{
  "n_layer": 8,
  "d_model": 576,
  "n_head": 9,
  "n_kv_head": 9,
  "head_dim": 64,
  "d_mlp": 2304,
  "vocab_size": 13655,
  "activation": "swiglu",
  "norm": "layernorm",
  "norm_place": "pre",
  "norm_eps": 1e-05,
  "positions": "rope",
  "rope_base": 10000.0,
  "rope_fraction": 1.0,
  "qk_norm": false,
  "attn_scale": 0.125,
  "bias": "none",
  "tie_embeddings": false,
  "parallel_block": false,
  "init": "normal",
  "init_std_qkv": 0.0332,
  "init_std_o": 0.0,
  "init_std_up": 0.0332,
  "init_std_down": 0.0,
  "optimizer": "ademamix",
  "lr": 0.000247,
  "lr_mult_o": 0.769,
  "beta1": 0.9,
  "lr_head": 0.00555,
  "grad_clip": 0.5,
  "warmup_steps": 224,
  "schedule": "wsd",
  "decay_fraction": 0.938,
  "decay_shape": "linear",
  "final_lr_fraction": 0.0,
  "batch_tokens": 65536,
  "seq_len": 1024,
  "doc_mask": false,
  "train_tokens": 682600000,
  "steps": 10416,
  "dataset": "wikipedia_en"
}
MLP neurons of a small language model. Each row is named by its layer, matrix (gate and up: input weights) and neuron, and shows model dimensions 448-543. Each number is 128 + 24 x the weight over its row's rms, rounded and kept within 0 to 255. Numbers have three digits each. A neuron's up and down rows have the sign that makes its largest values positive.
A block is one neuron, or neurons of one layer that tend to fire together. After each block is what it responds to, as a language model described it from the Wikipedia text at the highest values.

L4.gate1298:089127120120135150160160090151112113106116173092101127107143078128093107122134129105185120156086128148099131116114135103130127174145148098093166126120139126146134102148162141108122174123119115119123117103136132116134079103137148145101159097181171108107179131132132173067102133137135162078
L4.up1298:103106113115141116142110099097125114124115123099082117135161131132128085115124128104151155205125165143123136144075096110133150141125159129113121114117119094143108132105155150126088163147115139133122149111115100145166132108158126122124102133147160112116112133158182123125124134102099098111
Word completion after short prefixes

L3.gate194:143100119165127169116182135144162089153143080179136145129165169110134142123143126150136195124166090136119092137154139092099143145119112108116129132167143148129120119137142093088125161106130135127074140134129125119127104099141110177096120121107079154110176167116142105116151097179108098155
L3.up194:175106137157125120141149123118141104148096136160140114118112142137149134143153111150098119112125152156157139134131115074128133107112153127171103124105105121131144121123146140126136138104120089090155108125137140128188084097132090126091094129168125106074120160146096161152135122140130145133
L3.gate315:115107120096124129149160138168103119112125143140122155114083125116138129139132120115099107148119112159125108160151092119119121116134154085170145127105105140127158102080141112113161165156122127118094137134144140161108111165149132135124136123130152145135115098138081119134088142119146164137
L3.up315:102099114144098120119155096173116108154144110142099157160109162080147130110068154132104137104153100126103168154113126142102090122119125131104150130176159114122143132133113168141150166143157132120142131108182115124137113164128137171144147134103114088115143165083151150094115116107138094146
L3.gate323:103137083098125104120140108099128175150137144084087170102120106112128122133112103168142154142153107166122156092125094105136151106154148091099135114150131108106126129104126112123106124139144125144112134146119123116199110130157103110128185117127166098141090092167123134115136118134119159142
L3.up323:104123086152113101091096136119132123132168094140130099118148109171159115148142110143136106157113135096120157154107099126112134130146123099111119135072124111121092101154098088102118086082121171111157143152099119155154092147104137166110151144092118156161145127157144160162102071112130159119
L3.gate410:118070087119143094149152113100136155131110104132130130110162126129162117084153131121096136135103078163126124130152131099158092156148165142134140105111155153160121110112115128149159117128127115152101130103132131162126117100141091162108117141124127173088123123095163144138161133149098192132
L3.up410:159109171126156110099132095107141099133186125101161110132141107106105119118141156116161129124114125070124132121141128128116097131078168166125138125137156154166106081116163134129104117160109127109103179113184142138166120090138172175147135099150168144165116183079157175124160148151148156112
L3.gate519:137138122068112158174176175139143138105130090148144097096123176126144132054167104130133129140173124095156105100148134127144076135093103131128093101106121081125174079101090115107148145127144144081122119142118120106161149082156148144157140138096120135127106146125136129117136103110128119087
L3.up519:117143115057129131112141081118136130144111103127139137130145070154156133155163150156157159125120096133161129094134107142083149173130130135153131131150137126104107133113116109139119079109111122107143130136115130099113145132151126103166107115133153145159129116183077127146110127160099089144
L3.gate575:109088088140129111129168136116156100143099120122112087159143147107118102118104104116118147138139150100202108128111158141146145147115149127140123141141101105087078112166134163141150117099125110097145159089150120119141100146117088100117134113133131132141107119138109150112137130128075153180
L3.up575:080135046116090133146116114143154099128111148094128120113131109147112092165101158147121174126169102110134135158105112105099088120100125185147165090136085106115122119157124122068152125121124121120125136144097112143120148129112110138146174151168114126072112160135166123163134145162059173142
L3.gate622:118123144106133140136123088109086125087150097104135161102132170150144125149092114131180124165118086177076161122155145116182160142121155088104131103095136098106135131124112161140106149123123160138115119137129128130101136109122127113153132106127117136118137106133145172144143143131137117161
L3.up622:140099136113113110108143127128102137126134135142092116121156075142165127140101147163120129120117094156133119087143102167140141097139107151158082134160120127112166169135117177121174151145137136134118074132124158142126161134107116138121155107101130134143156118151145094136116138128126133125
L3.gate776:178108106117121118149121112120101079104175068163106146113154110102103143133126157136129154112156103142166144144158137155132138157086095108113119153157115126152130124102146184117083076092145115095154155085141141121134141112096161118110111129134145136109160108108117120096132134159110138104
L3.up776:077097143118126108180145126132121124127163076154092116131147150124129146090145118140159132158102131112133128106071142129155146138138140120153075128128074085104153142121151164113183123148146149110133157104123143154125104079122085109118100114155178148120151146113099141157135108121118128094
L3.gate796:146141146114143110152096110118181119119110134120137130140133159127155106163127165087123107135105114180123101114114140100132133136091097117060115134143163139158116114120134145117138151106117110119139194085113120101161103138122138144122140113123120176173114092105152129142130141178108118078
L3.up796:124139107117103114138133109113175155123113122115141126097136146135137143099153100130161161140126112155132096114131108110172155107073141128104107157153132111103119147125121113153096110125095113139100136099129114112128143134111114108160113114143165135139133101069095141167085145150133100133
L3.gate1092:118117114105147121119146162095150108123117142173104141096145129115142131101088117136166139149142127134150168127157088124149105132069133088128092148124141119109125144125119122101117120118118108114088143143098160132163115134121169134176183086149147150145122100139132157095127147130158145169
L3.up1092:190118125092094090160162103100091115117049155170150157103172137087114127127078121134091160158107141139152143112136119110119131135130092082111092093105186145099134091147139130095147130118130112090129127173112123165148134151151097134143140135134164101087154141146156128151144132151118168148
L3.gate1225:138132088100092150158180107114135136111156082138124117107127116167115147116153142149143100140121106134139144118086129125130093138180146146133138116141135142069178136203186168155160120148097153137105168129144119148139131139120173136113123113124125142122115144138083202101126148123101094128
L3.up1225:145069124103143090138131152119129065115104108162120129111147155151110137120178148163109151147119107107169156103154125108092112084117109112121128121136141111129087127086172141118135131114149091146126113161086089127168141148155122135145129116125127134122139134157121126126103154093135118154
L3.gate1365:081124102141112107107141126141127134159103113084104097123124148157104133161132140162125120091152119167146132146123129115130119101140139062115112149098114149134133154136094167101116144131144140119151146110138132114163096156155109091111092143142148130114147101118084113135089155126104075145
L3.up1365:112091118148130127135164160178132119115129112141092111120113176139120096125123104171099138108115150151133145152126179118180153133147126138118135152106130113162105108124119158135155169117123098108122092093147108122119127111109063124131120110143162147147099104144129118112128127154149153140
L3.gate1549:125126158154146115149151112137148102122161116103123129132142173171141082168154149134144186130111128124132087148132152105162132120137150061122139115131080089117120158139143144135146114175131110092141130119082125132169166125141124135128126106155141134109114140131114142065132152138098142150
L3.up1549:126143154106131156160101142122137143115131110104160142147144118158135166155115127161152172128154091168120115076091156130129143128204138094142083120120119118138152107118126120136101103115102091122131142115169139121112108121128129098113113162089133101102135117131118104076105168124116102119
L3.gate1643:082100042105103077168140082125136127131164143158100126120134159096129108126129141159128126145111093161166139111124106088156134177137159116124110094127116122080176139129157137108132099131142119118133121144139126138121103111174105121104155095125149123165098148134119177064151153114135104133
L3.up1643:065151100104133124153125150146096135108100111140126090108131134123107123159085166140148116128124134110132143117145131075126131138153126124116086139144122093129147122130100185170146148101127138099118096130118152134158115118139074086106115103130138146101133109111113138130146111086114063111
L3.gate1661:133102140091132062112162131125133092120112152136089135104156120133123113155081127130126114141140149126136158149154148089133175115134144139124116173129109143151090148130136152142120152158141098193129114127154099165149161164136088132146155099158165156130145111110144130122083108181149148105
L3.up1661:119173141124117187139123104159111104095099134123091158100144098101097105135160159141127121106126109103132133072108115111082113111086128125068112129118125121102137126125156121101150105107119123145125133089096184154132141138129116168140109091118118148132128110063152121124126122109133131111
L3.gate1881:133121069121153142165127154098106103126153136135107150114142138061135116124149128115152109197088096199162136132148127104169142154146152096087139137110163174112110120123106128138147142121130142106130149144155126115179128115166113090130140116141139134133087113074125113122080116139134147140
L3.up1881:051089116097181119119114159141145113110129127125085090141095134112150132142145129104185103165133103115120104084112144107109104170131131109108110173126105114117149128101100130130098128146126149105100147110155119115123109132144163141100076151098112054144150150128092112139130144120155141150
Word piece after B

L4.gate187:124110160120117129101200153106124126149127126111090133156135129136135156115135105145121146154117121142113144105113125111139138093159167150101163176184140148155103122135098128105150099134129091130090130119114126104099110082162081125172138112124082168158141144148130114107113097189130155135
L4.up187:121127124129135071111104089107141098128153128118103133167134140163120155124125116136150119202088114132121150135115112096134150163139165137120154100160104117174153138121176140143145075090110135136095159125117110101119151105132180149176142102136138116120157111122104120176187133136173137158
Word after a name

L2.gate313:129127175146116154138145149173142099123156135154129094149101139129152131102091081164153122129147083126104128120144209124148118182107092146120133156145123126123138147093144166150138125089134117093097164155088156095128141120121138153118099117148069151133107126133118134131103144117161108119
L2.up313:116107128109120105127142125191123123143145128125115122098117094136142127123097127164118109121166110107120101124166149101155139138156086181109128121134119112119110141103134158153141107068100125050119161130160148081122178070173180129135128125121109135156123152129158104175123117108111167137
L2.gate978:110140142102136131127080083126144132116110105176098144134129141130135120122137115102119097146112170108158129127151151117139136147143098086146120142142131061107105128152142126133126091140117137146158169090116130159141121107128155119137091149145164118132175080122118128078119175119097096110
L2.up978:146110141141138141146133080154092112136150105139131127119115145164146151179144151129110152141153158115190152120163121105126110125163125103092129114176146114153105114115138131130115149142085109105153155103149150132108143137105105146172105114163134114121154112112138124175099152113094167114
L2.gate1505:128123154124138120129079114134112123105112083154142139063175091129109118140120109121140115148118129128140141160092105083153118160136145168145166134121154152131148111121086142132118125133127111128101129150162120099155117095162137143166114154144131148100113154137117123167101163079147118109
L2.up1505:138104162173088113137106077129107122150126110137121143120131174118156147107111134091105200111132194118106126129103124138140129106106110106090158111132093150139153142112124118130105119137153098130143117129174079130114145113111126134103159174122129132155174116102129104140154126138152143148
L2.gate1980:105092134117122188105069116144121140154088087119135164168106174165126120105092147100106089136138127149155132146100165124123107135169106112150134136096120133114092195126110128093123136124107143111110117160150084122084113111165150127150091098123152127125186095140136170140152179114081123176
L2.up1980:095089129129105127164098098123144114138131151147109117128134138151114087140146152109081080161137131177139182137138126146142135113142164140169100137103055119095137114136129110186133142155119118101117109121113115152132153092151139142153158124119148151125153105139145126103127142139117140175
Cast-list "as"

L3.gate229:122135153112104117106168131142149154139144127151115167083164142125139166079091138113144134115142145159119126153117101146134137153126138124093158092107116138095141099153181153144117158113136092156153167122095151154167100156146111123075109095139149138147054111141084153188120160120147158104
L3.up229:131116130122094142069108131163154073146169138111124146124115108122151135152122133139144180156154161095122105098119116167147139140128147144101146099084107125151134123115154081150118163085126116138127129123107113125129134139117134163115122125157098104128086141105126156209143132135115114154
L3.gate400:120148113127122083181104087139111122103116124121128166136153107115171149083151121137164125116115132149122146117168140150096120135145151141086104107123159138095111154125142145109147141123074163134120116160131104125117150109169141157168130151135134105151164136097140169075104168161141129093
L3.up400:099122102133090142118132136152182096131142117153098121126146128104139135131125180154132111110105131121127117147096131097173158148139128182121166115125149129106122154089132113150080136120157116065100126084141137132114122116171137117155134160133109115115132148156124128137112153129145096144
L3.gate475:146129136113118111113119090097109146146120125146135131094172116099160145120135106144117145137142104186150153146124090132134123159061119107135148129095124084137110142140098140103137153139136136131149120093117083070154106174137123132150174118130144130113134133137166125159149095105140099115
L3.up475:136149116112145140117136111143124143134111104173106113086066129126133167157144105093124139132119119093192143113116149156075163107147161118128082104111132109123115150081164128140150099120140150130146109123121154116132101124111108096095171123147155128120130133118109116151152172144144084169
L3.gate531:133130164090142106121166149149113140114145124154157121142110107173094116105123124162148106121125134118112111182144152144152133115134104219080147126092159157156144111177104121099150148143112123069082129118178176131148126159141108151150118148145101153140114143105138125115152140109134127113
L3.up531:122143123116127077128162150137112129133127075105156120113126136140116083130114126146100125123105146098099125157133182150117154111136125147122138160092150135103147167166119138164148112163146134099089135146123131170133135122120117119164144134149136122144120119118111125104135159115130135154
L3.gate556:087062160117152086117158132132165117142122119127111140089114139130117100141104172147129179117115159154124134112139077143142149122159130119125109126095104133131161158108111153143151127121187114112160131076156130135152127134175114113134106100078100129098158118138126127112095126119136167127
L3.up556:105117118117129150169114153105115122187099077134134137129148147157152111106166162158151136114124119125107092127083129150171135118128152115100145106124126101134090112151134130137140133156141131102144136152164158105117074146163132138085151141113118130129113121131114127141155149118116167107
L3.gate720:099127135147137145143153071132106112153146147128130112126167175109117138132136158154124155121125149153108117147110122110128129102136104166130186097121146092114135130136161147103120122148130149087111159124165163121078135135109162129141157169162113144140110109102087164132160112136113109134
L3.up720:119138147100156161167110117102136143113087136117110122115130155119110122115191147154094134105091124105115112154090135124118138080164123147119161142141168105162107120146120145086114109137103193126115098148139151124105123133157125074123099146143134100126137132107116152159143138129150131095
L3.gate1100:123108139128162147128101095141121124127126100109115119124100146106134150088119138124137145190099181135170160138175156137113111162159136156071142108159071184126141118098120148126164147111157124114097142131128156135130132112110118136147124156132064129153096075112138140118168168098131157146
L3.up1100:129128151090146154094144160093173164169137133122141114147132113132094157093126152163167096156136160131137137122103123073120126129135147170141162108103146148146107121113119116160170113129136141147123117134086145109118111134123114146161124139106130110126135179116151107144103183102130129102
L3.gate1104:124123147118129149115171117123166156147086111153089140123079164102114076164172133140159129128115119140123124163116120118124114118119133121116114114109108103098104141093118144121149130106141098141140122131126090110124140168124119161115144116159079171189107111131128120164128085152128072157
L3.up1104:124123160073121161092094147107126128150121116169146168130118123103122134136080118108101085129113091148138150118131114155129128169118072149076111145121145142096146163118143127143098076146128131123140119144164075166128153108141116152180157165116141112127130162112085188102131125133098101153
L3.gate1305:119117125104165125085083148123093069129123112127129162130145091137149138147138147153076138134144150136138118149113169126140184088171172140122122170145108112129135137158097155143126173070141121156075142143152113109107143097151114138133108178124143134138091111142121142096095099089143118126
L3.up1305:129122190146121090130132125145133140164111134169086143087107169170096138159089099121125100112127122123184146115113131119091131113152138128097159110140110161136117126117150119157159121114133170120157154173078088120116161151130107137134111153142122166144140099135129100098142105129134110127
L3.gate1434:129145141143132144141131134133178146170133105121119172130188158164150129124096147095140112119136162098131124120143103123143130151148161135117177105121104070128142099185106169149144145137166114152159159117110112099154127148110147133091126091124174185107127154117151130143120115131122089057
L3.up1434:160173134189134170106097152127150145136131142085113117138141126160116136149126163120115134149119149141142157127107132105121122132138135150156110190099122119156078169110128105131101093130127139100087129104120123151111100140124164092100135131150120128157108105118071097141113140133162119142
L3.gate1605:146103142107123115175143141112135113145122162107104142175128119144174137101123156122146141138094090127133144150165131110140133206090102132124135162128105112100139161113118162147168116092109152101132139119156095133144109143100132129131121128149156133133102112141123127119102095116094136121
L3.up1605:116132157174137131111118140098095139149146123150162145132144154154163116103144138082115149102138143120177120129125129154134120079109151126127136103117124152143164149142129080161150136154183120118129119145131158137126128113119099099169137093150117112143136081145125128155113130090157144108
L3.gate1627:111099139116098144110123138117150118094092115101159147121142112110134115133130173145154148099145156136141128148115124111152140159133148189162146106126088160140142145150124132083145128147129151101137144100115124137120126114073096098109123162116109116094148111153125153119108123124144114088
L3.up1627:125125119105125126121113100125155146103085118097126152106149124128147132126073119115158111154123143130159128165148092112117093135103180106112136117129099131120158151148124125121160125133107108132137142101133138111113179120171108139131122129145157136123108138133157166186168151144128112135
L3.gate1815:119140147109099123106139118122128117123127140109124075153087104150147164088150123171131164154117108132128127097085138107148105188129075168099143124139107133097130111131151138120176124102138105129139183132092113159177132134137175103126122091146151129117108093137094144118114117170086126116
L3.up1815:145110110144106124102133090132111118110133091121103142177136141120141120144102142087096090088121101106109110150127137162104128175158166147123149107138149150142160216162124168073153079124144213123130147139088139141127138148158160116113140141114105122167129116180136177104134131158101088149
L3.gate1848:130118152092137150139123107136161119130137134141082131125121133127106083128119135152122157103159201139142138115155090085091134105115134098142136150082098129118122139090137161115151152079168092127096140109127160125103127155121152158148143095108130166149084131096117126100131129153110110116
L3.up1848:126124135132174147131108108121149146135145142109148141114108146148174062128142161132117132084105096151122135133112137139133123121125130121117138180122115105120100147109127139110155137122121132109162158138134089143142126140121169168093160173153154112118160098120140152121113169117089102167
L3.gate2035:137141127094132125101091108083110107074159126121091129124170090127098115083088118102121099195130148130156119139148114143141161135059141096128150183105136086131130160121144144165168091148129122129118164135151128155157150158167175150112116133137105135138133103137134161115109157106117079101
L3.up2035:112146146115139123173157132122132112109112100095087106114141105185138125139126130131108099146148119094142142119114116097123171141142089134134138108100135135115153139112131160150121137101097112102136169133132093137157150098131151121088115147127130107140151129117100160119132141126110127091
L3.gate2154:121113119106110134107090126114131110142132140143107140137115137135142155162141113141149122172132137169171136111145142134171174168120130161120134173134112113108113103116105130136166120108150116093102173140132133167091078151130162174140126148119071139137132132121107146118139135129130091153
L3.up2154:106096116100094131147107118123150072173144124137112154100124129136126130141137120118114146101140066115167088135116101117129137128101125161163169111172152165145094120122115101148167126128138114126139126132172131131088140123156140098100137119184142150117122139157163136137122074150128110069
Token right after a name

L2.gate315:131116144082173130147157095132097126153156133135146119136096158150123155099151123118173142164079150087121108146180148098156150134149111177175159147141111137144152140123105112149131117155143141149118118137113143096170097102143152127169135109171142166130137146091105120132165096138137143140
L2.up315:124150183116135102123151108183156084138151115132145057117143141162175144171129139156141132128159123124141142123141126085139166151132177173130112074134148085121119143115152105094105124125069162139143143100116138120154122128147119157127148117127127095143163165128139123105174099113133101124
L2.gate456:117142179115088118130129167097126151131137151134132148093131102120119132128142104160117143112114123064094124110143146110120128109155116120180115128118123126160096093140099155147162156116099095155112089095131134137119097148113138105142111121152170100128164118151142128162156130134145107132
L2.up456:141115179133142095157067123109146165124139131135168120143138127128117105187143111147138095150136092148125186150121130104187169109144150095078166173127155169122128110124135144127112142148139161110135141132103111117143122135138139170140124149129138113145141155098101125120112144116115151100
L2.gate578:148081137091141153145138115119085129151086136131114135120154155100146107111107128113143151136122138102143126118122099106104163112143135130127151111131099107114126115133166129146142150101154113134155159077074134130151140131108112134160175132112130130124170116143109101133148097124090089109
L2.up578:132113089078135140116104120104096152114095106113164138109170087134063117128123109125111151124149148132117139119126107119117143114093140136138110125115132083129157141115133100137142090105122139113101122112112180162174150131111134084159111112145082103115119143166061113125146129127086126086
L2.gate2289:116133119122137119152141151153172150145101125146113053134108136105154113137109135142161113151112119183135099121149141136110082181093123138189139136136137155090124130136127118125135091091129134143073102104105131105144139123163123117135120093104149122103135137129144137095140170136091146151
L2.up2289:141117127142091148122135150144090134129094121133070143119119106161095082113186098132131092135172149151140151171150099098117122118108119130115170144134170152171147122140161111136123135120153187127167129132109123125155142123095104187119132126072115108114071151125172093134117147090121142113
Year-range dash

L2.gate285:155124140147118166148147127109127133102120140121114094127131144119119139119131130152138139157125121191124145116121183122106111141122099156123118155149155126097120143165170143137110079137126119097135115163090120156168111141154172098113126087108123133125173131141166154148118159121121146132
L2.up285:104082124123112156152105111090112157080110122187130136107156148133122138133101143116134166162137154156140141101097130111068125113130124150101118176109136146101130113176142119144091124155169108116128103171110121110138119163109115106106169079125129100140111125136093121112126115135141117116
L2.gate728:116139131136146115166123131149073099145115111155140125115131116130163149134153147149144134143127126158129113174098126115125155134162102098149133168160140123105110125110170122119122088160091138122110156105106138116113149130173128108129128119156147137155127098175163166135141133106170121158
L2.up728:104175129145138103129141146134121121100116119110126134169157140116148134154112152167163174096115128129162158140138169143140139121126131126164106116102145165134129127114097133129133121147113135112136129150136133140110107145137148111075110100145166132153164082162118129094126182113124100079
L2.gate1551:110092127078120149112110123151140113122112112131156145125102222107160138162130099105125147130108125108116130115116064072167150104158154105128110121110081116115133159136137135141142107152133107131117097121146136147097096137137156131125160134160139138132123119075094134136146145107115152105
L2.up1551:154141127118099098146114162154144157093120118118110133154108151117165131120140151159127143176122150087178114118107113112140135169141157156127167113126081106147094083126155139118144151145157133097113116160101108108167177176131130112133075148120105119143142133129094141144106126116107097124
L2.gate1756:168104118161130121180150109154126153112170123126148131126146130151108114167169098088130115154131150125097143095086118151156115125139128131143133126116086110113134131142130100124113075131131128139107124169119096186158129140147108107167140118113136147133124133134100136138152146167130131122
L2.up1756:104130147143140139123156098119134147132120089106171148067137151141120113132147152143162177102112116114116134153176119119133117119149126155137097166134178125115101133105122106158133118092156112114127102124144105102157139135157125168154161100093134106146157175157093195142143165166139078126
Mid-word name continuations

L3.gate52:117120054163142106113135127159081124153138143124097150095140115148151172088172142141161115139123096155160161148126129114164145147158106152110107134058150112130180146129122145142112128140148078146113141134143138167142112120167151136103138116129159113099125146149103126106138164128158172124
L3.up52:165151129169103114111126137134138143112153135125111108120157118116126146145156135129109102137141115124108103150133169150121121135140163116089094122118144126089168141095133110123103081153144133143144142127154078179121123164128117159077152108109123135130124146145132100098112153134106115184
L3.gate117:129089154121113149152141110111069163147112109108142122100122119124123117129145119144077103114107133131135108142100136110134146095129155155141141073133091137115089109138141138134124077136173145151149101126130133061128126132155166131109131140149114128136154133175119110130119139137123122121
L3.up117:111145127155110125082167108120132121094130099134135102119125139141110120108135119163084099110144148129099140134150184130097156130124148116092161114125125128163138112184146099153131143159151136151111152120098153106089118096113123124109144104134094119125132126151099123124132130103180093125
L3.gate288:136097132127131148180128130127150146122122098120128172132158130149167088026157132096060129142123110125109100094146147118159174159120108164115105124109089191074111154116164146123154087156115158177142102119112139152091120127132131143150069114108105114131174149151140146133095172103152091118
L3.up288:101123175157105155098119169137106159127124158146146166116111084115148106108166163082110130157119145100113139088118161108135134141154146130138108106106102184105113138112132180142100132145125135154161134145115135135159156142165093100114092134114118108141134134085131146167130119150122142092
L3.gate580:141122096091119109121132101133144117104103103117157138115136088141153138129167147137146120149139076106139129143152138128087106152090120151142156106137172112129130170111063148091132118130142116153152140110159091131127128140178154133133116140112123116134131123160137152099104116093160107124
L3.up580:135118162104101110127174145154150117133172118172127111131068114139088144147133106105099097159157157126129112112144145144099112123130127163152111113133101093143122177148103170160175118119114102139123133082133099138090095139114121110158158136124099108118143143122155093123129150136081141146
L3.gate947:159095137074148153108114133088154133124086174145156107127119112146124121148166091102134123102122122175120106083147126111132110120119143165137136131126156129121111140106157160180129128119188098119131156138154168120144104158149158133107133123141084117125115155151117128113131152132124113115
L3.up947:161112168141166162155135136127133146201101144158165131142164145119139119180097150082181159096111155124127142083142110136150088107132146104135125130123152141109118132119104115140157124125100134133082120137136115135100119168127111106121170112098111069148142101121142124104150109141154154137
L3.gate980:122083122131123081136116137132107129138109146152118145134129172114152118083120103138122123133133148088062127144118141163118149115139102135134119077163112087154132132161179156112175110099145169150095129124094148123118115133113145108139147136133124132066159105112133146124171140102126121119
L3.up980:153187124128137085113183097168127118120114146137155107132135094121093136132150088119092087162149128122126138168114183130125135115141128115147146075094136129148123099124116124111110130133112092159146131108113125129135105160123146150132133142149171064119099171104093150142127121139118131125
L3.gate1071:127135124142121103134131126119163153132110133123145117170110161135158120086144104155138093102141097108163122193135119137164140186140119156149116086076122163143155169112119105104135111145175111118150133137112105136102148130137160136115109104078094122133125135137104157153087183170108069136
L3.up1071:116082151150111121118126108133102148072154128157125125147123082106147144113134137152144121140160135135112151147150169075144134178136137120110141152067135115137138132149138103092140118145070121140127102092133107159150173142124069124121142154092103128083125135109135154150139117126119109073
L3.gate1176:173182135102131163150144139121116157114133173206136092117166102141120111152112145109156095124139099150114082122138117164140117127103135098123127091137164114091145128154141157160143088173146128125141166133124138095113148107117113133143162134137094174123113119117127148110153146146158114146
L3.up1176:130133113104124119093089148146105143158141109155170109130115089130110119170084143169146079120133134142139121136151099145152139127130111160132122116142148089160121123102169116159110152138131140125094150143109096108131138155133115107129177105156085140131114116100124126105081148102164175109
L3.gate1231:191147157146124122143112115148113117140125117153118131127108166143141153137109159133130158134135135050136108185159143110093151122137110109123142135150124131110141069106123130155086134151147102102133109178088097138076172150153159141138123127058139155161136145113147111109094116152103109127
L3.up1231:120160083109146119167123135163142108091160102152131105127149116125136138122117116192118118177155093127130131136090120148128151105149132101108127137151121094119069147074107089113106126122130131131096106129151169146142156150126144119136145120086107128134096118092173141114165136106096154132
L3.gate1300:122119141116150123124165110136078176130120152152138092159144145129094092133142151168135142113107147119175141133152126106153180131136125122121132103122139193146111086146119108155211147133184146129105108110091144129150112115105177150153171160136156135104118119105123097075143091131159092100
L3.up1300:095102092110127173101125096137073135164141136130137149117120152090128122148129098119179084141099143096125118121166147117161145134137064178129146133088096167123172143170159138121191109108186125124148140139098121095106115179114110154131135097069124122138112121123125094119134135145119123148
L3.gate1432:134108125126148112141134144112139111131141081139171140128147151107136106132128144171126104169114123107111090155101148124182136166118131133111150127097074160120147107093119122101133071100158139150122130142114121157132109102173112106145136141055082135119120147141129118099118153112099103147
L3.up1432:097103131145108121141165124133157159091158146108098133079153140189133153105100156167130152143139124125061155162162090145122164109138120091118099135171118115137156147152130151153113064153143131142106144097116080117109139130145113111124112149139137133136112130129122140130091136126140075118
L3.gate1488:100133160152161128147159059107137145113121135115148124127150149139136141144126131140115114101113120149138097121168186104128127154164157142152149103087116116144077151107155147104109155109134153145145128112080135128135145110111155134112134090125137132124138141139108108130078115119124135115
L3.up1488:139119112136161106127160132159170156100172126117123133070142161127108137148105100138166114099123121136100137097141164118106083114139106120107104133129098130160112123134130114123151178105124110130112114182120125115085137127121129153133126068096162131114151137098112124124123190130124108105
L3.gate1612:166105128126083094108167114085117150124121096129170124110119137142112124114160095113116118159125132141141135154157096081092114171113137157147127121111110113110131135169153148133116131151138158157098108116124124167138112145123109134129089093130116097147132104138140147133117170110153132163
L3.up1612:126120131096123120119112146127116133118115128109133154106152102081115084141149107130092148106117105103135144108096184121138120119139173125099092136107130115155123142123093168136164143152127101119144132145147134142062077155085081127154157146214102103129113161128106156121126139152144127103
L3.gate1654:149104087072149100090119126128130111115120150124075118110117110066117115130126130117164161147139106122133108144133122123143167139126093137135169121092122129068112112092150139110148128105129114165102090108091094126118141147135119124097126139138122111126065104128114149096154107112152112112
L3.up1654:136130193141138126120123151128077111118152099156125181138087098173156119143100113147119114122126083129118101129142124143113101115108104154093142104137108139127194115170132125143111124141119154087126128128092170149098126180088144101109139168137150148104147112102106130130141137142129151211
L3.gate1996:146100105145117134144114129094150177161107105142135139117120157108097124129117131147134084115131164097122151111096101155119167137149119110119170126149154126153144136121112127111146141120166055122131138112092099129090122122137125100123126128135119139124092135127084136156145166120126151113
L3.up1996:125118065130119128119162153116118095154133109114171138134174095090147122109104117147086063169147147145157130145164115091116132156141094163125091126108120161090145106109108125168170054089100142159142111137162151113109133167127130121162098151138122113095133146144135080127120123104144140133
L3.gate2219:146100164152141110129127089103073110109103088155125121123112120150110123142170154135125121112115141103101108143129133122147148144119096115134148093117126160123119140072116151095180149159160138114091115124126127139077136127179123131118170140104066149169102151153116120086166108133154125129
L3.up2219:116117137116115149135155132126105120110164157134170094094099159115142118105122145130092125149119118111120163120139133146135108154117111159120130161135103116111150132140099117175111058144166137132111130167134152136115138158110105141136115125141095119129210121124109140110145157098132130135
Structured list and table punctuation

L4.gate1271:104067141112127121148161116125124151119141127143118151105102152130082146149169128113165140150104164112113143135120118137100131142150117107156158104148151087084131126133147149128115159139134155146111180118114123127102149135134160135131150078083138133160147108142176102131138128133069165188
L4.up1271:116145110132138129106128102110088058122117092139211154174125114134122114102144164162135172103108122137140105122160133172121161126139103128140097147144107120105153131125174105161128151131137118120114136115156168159127119108159138167082144108124077117154185143127155145121144159117099125147
Ordinals, dashes, word-prefixes